MLP neurons of a small language model. Each row is named by its layer, matrix (gate and up: input weights) and neuron, and shows model dimensions 32-127. Each number is 50 + 15 x the weight over its row's rms, rounded and kept within 0 to 99. A neuron's up and down rows have the sign that makes its largest values positive.
Before each neuron's rows, "fires on" lists the tokens most often at its 100 highest values on Wikipedia text that the model never trained on.

fires on: ",", "ash", " over", " ("
L3.gate346:23 74 41 62 49 64 33 45 46 43 71 54 51 66 59 78 52 22 34 45 49 57 18 64 40 45 55 36 57 64 60 65 56 37 42 47 52 37 46 36 45 58 63 70 51 63 23 50 41 48 33 33 51 26 62 31 52 64 59 15 50 49 27 59 13 24 28 49 56 67 40 65 43 37 28 42 43 20 52 49 40 39 42 64 64 59 49 29 64 44 62 47 40 66 47 46
L3.up346:46 51 41 64 72 50 54 53 60 24 60 49 29 32 29 41 40 40 40 37 44 68 78 51 66 69 45 64 42 46 75 51 34 54 74 24 62 43 23 66 28 63 56 70 53 54 74 98 18 24 38 65 68 15 56 45 54 33 42 69 62 67 40 26 54 53 18 50 65 63 44 66 39 34 65 47 42 49 36 61 69 51 61 52 57 50 49 46 25 62 40 73 47 44 31 32

fires on: " was", " were", "==", " been", " be", "em"
L3.gate236:25 38 74 50 71 35 47 62 31 51 51 35 25 61 44 35 43 46 63 59 65 62 61 55 14 72 43 66 50 47 44 48 40 38 53 28 58 74 46 44 69 58 48 46 60 38 29 66 76 76 39 29 65 48 30 48 45 52 38 37 43 60 68 28 57 47 66 43 33 57 48 35 79 56 60 60 71 48 47 57 14 83 65 64 49 54 55 35 45 53 27 62 37 52 54 56
L3.up236:51 33 51 54 27 44 42 28 49 46 38 21 27 55 28 52 26 51 63 36 60 39 75 50 37 41 52 36 48 71 79 64 58 66 45 19 51 54 67 27 23 43 41 48 63 53 61 62 64 66 67 74 77 49 60 28 33 50 32 32 47 40 62 56 35 45 51 55 50 53 43 70 48 41 46 39 75 68 78 52 52 82 53 46 27 65 61 33 75 88 51 58 44 59 69 44

fires on: " H", " M", " att", " m", "J"
L8.gate402:51 52 64 55 33 15 22 34 56 62 41 28 49 43 27 55 94 27 34 72 47 45 52 78 60 56 71 45 51 47 30 32 36 58 55 46 44 48 57 39 50 48 16 62 40 62 39 55 57 49 56 62 63 64 16 57 46 57 25 61 45 53 62 42 41 62 66 34 11 30 59 63 57 53 64 48 44 51 43 40 82 57 44 47 51 69 65 85 49 61 48 37 56 34 56 36
L8.up402:47 42 63 39 86 68 63 83 55 62 32 78 68 75 57 69 54 34 66 56 52 58 46 57 37 36 38 42 95 53 53 43 40 56 50 57 37 39 59 42 45 43 60 23 31 31 42 32 60 44 48 22 60 51 63 32 73 48 72 45 54 48 58 39 44 61 52 53 50 34 29 46 50 46 42 58 24 20 51 36 54 51 42 69 30 24 37 75 65 58 34 41 26 29 51 65

fires on: ",", " in", ":"
L6.gate110:58 47 61 72 38 46 59 26 51 65 48 17 48 54 62 50 56 62 52 25 44 59 73 48 37 33 64 60 22 47 59 24 76 29 65 37 19 66 36 67 81 58 43 47 43 77 52 31 42 25 63 49 62 29 58 66 54 47 43 58 53 54 36 37 24 47 36 72 60 52 36 60 41 42 60 62 40 23 56 54 39 58 55 64 48 75 55 43 53 44 78 50 74 67 59 54
L6.up110:21 60 43 37 45 62 73 27 58 50 36 30 37 39 41 46 44 37 33 52 46 17 21 72 35 57 35 71 48 62 61 63 77 55 58 72 45 68 57 46 82 56 38 64 44 57 49 56 45 38 41 43 45 55 58 18 44 36 31 70 47 34 54 32 58 51 42 39 53 62 59 52 46 29 36 60 39 37 74 43 53 62 55 73 62 57 51 73 58 69 44 43 27 07 22 70

fires on: "er", "or", "ress", "ers", "ner", "itor"
L5.gate240:65 42 39 16 25 41 58 56 37 32 74 37 38 66 36 49 38 26 41 70 46 43 54 69 49 58 40 49 36 34 38 36 54 66 73 58 51 33 24 53 50 80 60 69 58 67 49 49 36 65 58 77 53 35 33 55 24 31 58 53 46 25 62 51 59 56 52 60 32 55 34 40 49 43 65 68 44 30 65 31 32 69 40 64 47 49 26 28 48 33 39 51 67 88 52 45
L5.up240:50 65 45 24 54 55 79 51 83 56 79 63 75 58 20 44 39 49 66 62 47 37 35 58 48 40 39 65 62 37 32 82 45 56 69 44 38 64 49 43 66 52 59 45 61 55 24 74 52 40 60 77 77 63 30 47 50 39 41 43 58 62 47 62 56 30 44 64 33 45 42 60 48 52 58 52 55 55 43 40 64 61 32 59 57 64 40 46 76 33 73 63 38 60 68 34

fires on: "ot", "it", "at", "os", " \\"
L5.gate293:54 46 13 36 46 58 49 42 41 22 38 33 66 66 61 52 18 67 69 27 58 60 28 53 72 45 36 44 34 49 42 42 55 31 49 61 61 43 41 77 59 62 26 66 57 63 38 48 25 36 51 29 41 39 37 65 50 94 09 44 49 29 24 44 52 33 55 28 62 50 40 44 64 44 51 34 58 61 57 56 58 69 61 49 49 32 56 49 51 35 77 67 57 38 60 61
L5.up293:78 54 37 32 16 52 45 70 48 23 30 36 79 63 74 57 46 72 64 35 56 76 39 60 27 36 32 52 68 73 48 71 51 77 56 67 39 39 85 54 49 41 32 34 38 75 57 66 41 40 62 52 70 49 38 48 39 57 49 50 58 31 44 51 54 23 35 71 44 22 41 52 53 36 64 34 55 30 68 22 22 61 28 56 51 41 29 35 42 61 77 55 35 69 59 53

fires on: "at", "it", "ress", " life", "est"
L6.gate267:46 50 63 65 55 28 39 62 50 48 41 55 45 65 56 31 43 52 75 18 56 33 22 60 66 66 51 80 35 76 32 62 55 78 64 55 54 13 25 53 58 50 88 55 46 54 37 40 26 77 29 59 66 25 52 36 27 44 47 82 71 39 30 49 69 28 43 48 74 57 42 54 71 59 63 47 35 41 49 41 47 72 36 71 71 55 49 45 55 64 30 64 61 50 33 60
L6.up267:69 52 44 50 73 44 49 33 57 28 38 56 65 37 22 35 54 41 53 48 51 35 43 43 50 35 82 59 35 40 22 60 58 54 60 64 37 44 53 58 45 75 64 45 43 73 38 49 40 55 46 71 58 52 57 62 44 84 47 54 57 62 62 61 46 27 56 45 37 31 56 33 34 65 43 61 57 41 46 50 55 54 60 69 31 10 46 75 39 37 26 39 37 53 48 62

fires on: " their", "b", " its", "ren", "ph"
L3.gate352:65 51 68 51 57 44 64 49 18 45 32 39 52 55 58 57 60 33 39 25 33 48 42 40 43 54 51 58 29 43 53 56 38 25 47 49 43 64 32 56 35 53 69 50 42 43 79 49 84 49 41 17 51 48 57 24 47 77 25 81 59 35 72 62 84 34 44 64 59 44 43 54 35 37 57 64 51 67 66 33 51 32 59 28 39 53 45 36 32 48 46 52 67 43 78 33
L3.up352:41 62 61 52 47 41 54 59 41 38 24 41 55 70 48 69 35 39 45 50 26 49 17 73 51 48 34 43 40 53 33 62 51 62 48 80 26 49 50 61 49 30 49 22 73 80 83 51 65 53 60 79 57 45 18 63 36 41 55 66 34 43 51 59 47 52 69 29 84 37 42 64 62 58 56 35 37 39 63 42 77 45 24 31 45 53 43 81 48 77 65 67 53 48 46 57

fires on: ",", " of", ";"
L5.gate68:38 55 41 66 46 42 59 33 30 53 44 54 39 36 54 31 69 68 42 38 27 42 50 69 56 55 51 49 28 56 64 64 59 60 60 45 16 46 52 43 72 74 84 53 61 61 59 40 51 28 32 22 76 55 53 71 63 59 90 35 41 57 29 56 24 53 55 61 56 33 67 50 35 41 53 75 48 58 43 38 38 48 92 48 60 48 69 42 45 50 35 55 32 38 45 57
L5.up68:45 70 23 49 73 43 27 55 55 28 60 62 21 30 63 34 33 63 72 54 29 48 69 39 42 30 58 53 43 18 62 49 70 55 37 30 63 61 40 43 79 61 79 43 39 44 56 79 49 57 72 49 46 52 53 61 75 29 34 45 55 46 58 40 89 52 23 38 64 50 39 49 42 43 59 54 58 51 60 61 66 56 74 49 44 52 28 30 61 18 93 63 47 68 50 51

fires on: "p", "ap", "ep", "sp", ",", "eb"
L3.gate398:52 83 81 56 61 29 29 40 40 60 46 70 25 37 21 57 38 38 60 48 49 39 73 55 42 40 71 46 31 34 39 46 56 51 54 64 36 61 25 59 51 55 42 52 48 85 40 63 70 61 41 77 54 62 76 30 44 55 75 66 54 62 60 51 24 44 72 45 47 81 53 66 54 50 59 39 75 44 63 60 41 60 26 51 46 53 45 55 39 63 37 49 47 70 30 63
L3.up398:52 64 44 30 44 32 72 56 40 96 31 29 37 44 63 55 54 43 28 52 48 33 47 52 27 43 43 57 65 43 44 38 64 43 62 51 53 52 71 59 67 49 36 42 44 67 55 33 28 49 46 29 43 44 44 39 37 53 32 53 27 58 50 75 32 41 76 50 29 32 63 55 54 41 50 24 63 44 60 59 58 42 61 42 64 34 56 97 46 77 55 65 50 42 32 57

fires on: " of", "l", "ind", "ff", " est", " infl"
L3.gate176:27 64 54 78 10 59 47 55 20 47 28 49 47 39 36 40 54 52 56 40 59 61 44 35 31 41 51 64 57 62 74 38 66 48 66 60 42 61 33 42 44 37 40 54 64 53 47 25 56 50 65 22 33 43 37 65 74 62 54 35 38 43 49 71 53 62 29 37 53 23 75 50 41 30 64 52 71 62 63 25 41 57 53 66 35 42 38 34 45 57 57 62 65 62 70 48
L3.up176:36 53 35 59 51 61 72 58 47 63 65 38 03 64 28 64 73 45 59 62 50 36 70 33 52 33 47 52 65 35 47 49 62 29 67 50 47 40 55 33 45 43 41 49 72 34 47 17 59 42 44 36 42 44 33 44 50 43 69 45 69 48 53 68 43 44 36 65 68 55 60 32 44 35 45 65 47 60 38 57 54 52 71 28 48 74 71 34 52 38 41 16 51 83 18 23

fires on: " of", " on", " ch", "k", "al"
L6.gate265:59 58 37 66 54 48 39 39 62 55 69 65 27 45 25 47 58 63 65 76 70 48 74 57 60 52 39 32 61 37 46 35 36 47 46 76 26 37 38 47 55 56 46 43 56 62 48 50 29 24 48 31 58 54 22 47 62 51 59 53 55 36 64 38 67 55 52 36 69 73 55 25 39 83 71 30 54 47 66 49 54 57 55 61 36 10 60 45 34 64 43 53 75 79 45 32
L6.up265:66 94 53 30 58 41 36 54 34 61 52 42 67 73 55 26 71 40 58 59 66 69 55 22 60 35 41 62 50 12 54 36 46 58 23 24 46 57 50 46 56 35 70 30 53 29 58 70 39 53 42 46 45 99 53 34 52 27 43 46 64 38 52 53 70 58 37 37 41 54 74 56 22 70 48 31 48 32 46 66 48 67 50 43 44 37 40 17 37 50 49 40 45 52 58 38

fires on: "r", " and", "ar", " ar", " or", " me"
L8.gate371:30 71 52 37 51 35 39 62 56 41 68 50 45 66 63 56 22 28 42 58 41 63 60 02 49 38 61 52 61 22 44 38 79 71 43 77 48 55 43 52 62 14 67 58 36 59 52 42 56 55 56 60 50 43 63 65 87 28 45 37 46 35 34 30 52 70 54 58 64 57 60 34 36 44 18 48 83 56 40 44 50 59 62 54 39 40 60 49 74 55 10 47 32 45 31 55
L8.up371:47 90 37 55 46 61 40 41 36 55 40 55 36 74 48 33 59 54 49 33 51 33 77 31 35 41 71 67 52 82 65 53 19 53 28 48 60 40 66 57 48 54 54 42 36 62 37 68 74 65 41 61 54 67 43 62 67 57 64 62 31 69 54 35 57 58 24 60 69 48 55 28 67 66 33 60 74 47 36 50 69 52 38 24 64 33 63 47 59 57 49 59 53 34 46 62

fires on: "it", "om", "ab", "os", "ib", "az"
L8.gate228:56 25 44 46 66 49 64 51 57 40 46 38 76 73 48 73 57 60 59 30 59 50 46 53 32 75 50 56 30 72 23 52 25 52 62 62 33 57 37 60 60 43 67 81 41 53 49 60 20 37 69 26 43 35 39 40 69 41 47 51 51 32 62 55 68 25 57 69 48 53 45 45 32 27 69 22 59 46 28 30 52 59 66 51 57 55 54 61 49 39 54 54 31 48 82 32
L8.up228:50 37 48 42 23 21 58 45 57 44 62 77 34 72 52 55 66 68 35 27 43 38 29 48 53 53 53 69 67 66 46 81 75 54 70 39 63 39 25 50 32 59 68 68 54 55 49 61 33 38 20 25 66 26 45 29 46 65 71 58 52 64 27 45 57 41 54 50 37 48 57 25 57 07 72 65 50 61 27 21 53 74 55 34 59 32 32 37 52 50 59 68 57 74 56 52

fires on: "ar", "am", " disc", "isc", "r", "m"
L6.gate97:50 52 60 72 55 51 42 50 63 49 43 57 49 63 70 58 34 67 51 22 60 31 53 12 54 91 51 91 62 24 49 48 36 39 54 67 43 27 63 62 62 78 35 51 55 60 46 52 41 53 47 47 62 56 62 50 55 42 28 30 46 58 46 76 64 70 39 44 82 47 42 32 69 59 35 37 78 68 59 35 59 40 42 74 34 35 41 63 69 43 25 51 60 46 35 44
L6.up97:50 44 55 61 44 38 49 42 35 32 46 61 58 69 68 74 55 51 00 29 44 43 72 54 51 67 70 58 53 85 64 44 51 36 47 44 59 62 54 46 29 10 48 71 51 65 58 35 51 77 42 73 46 54 56 45 49 39 33 49 58 30 55 57 69 74 52 33 57 25 46 60 55 44 30 23 76 53 40 60 50 33 47 35 31 45 27 31 48 32 20 49 37 55 54 59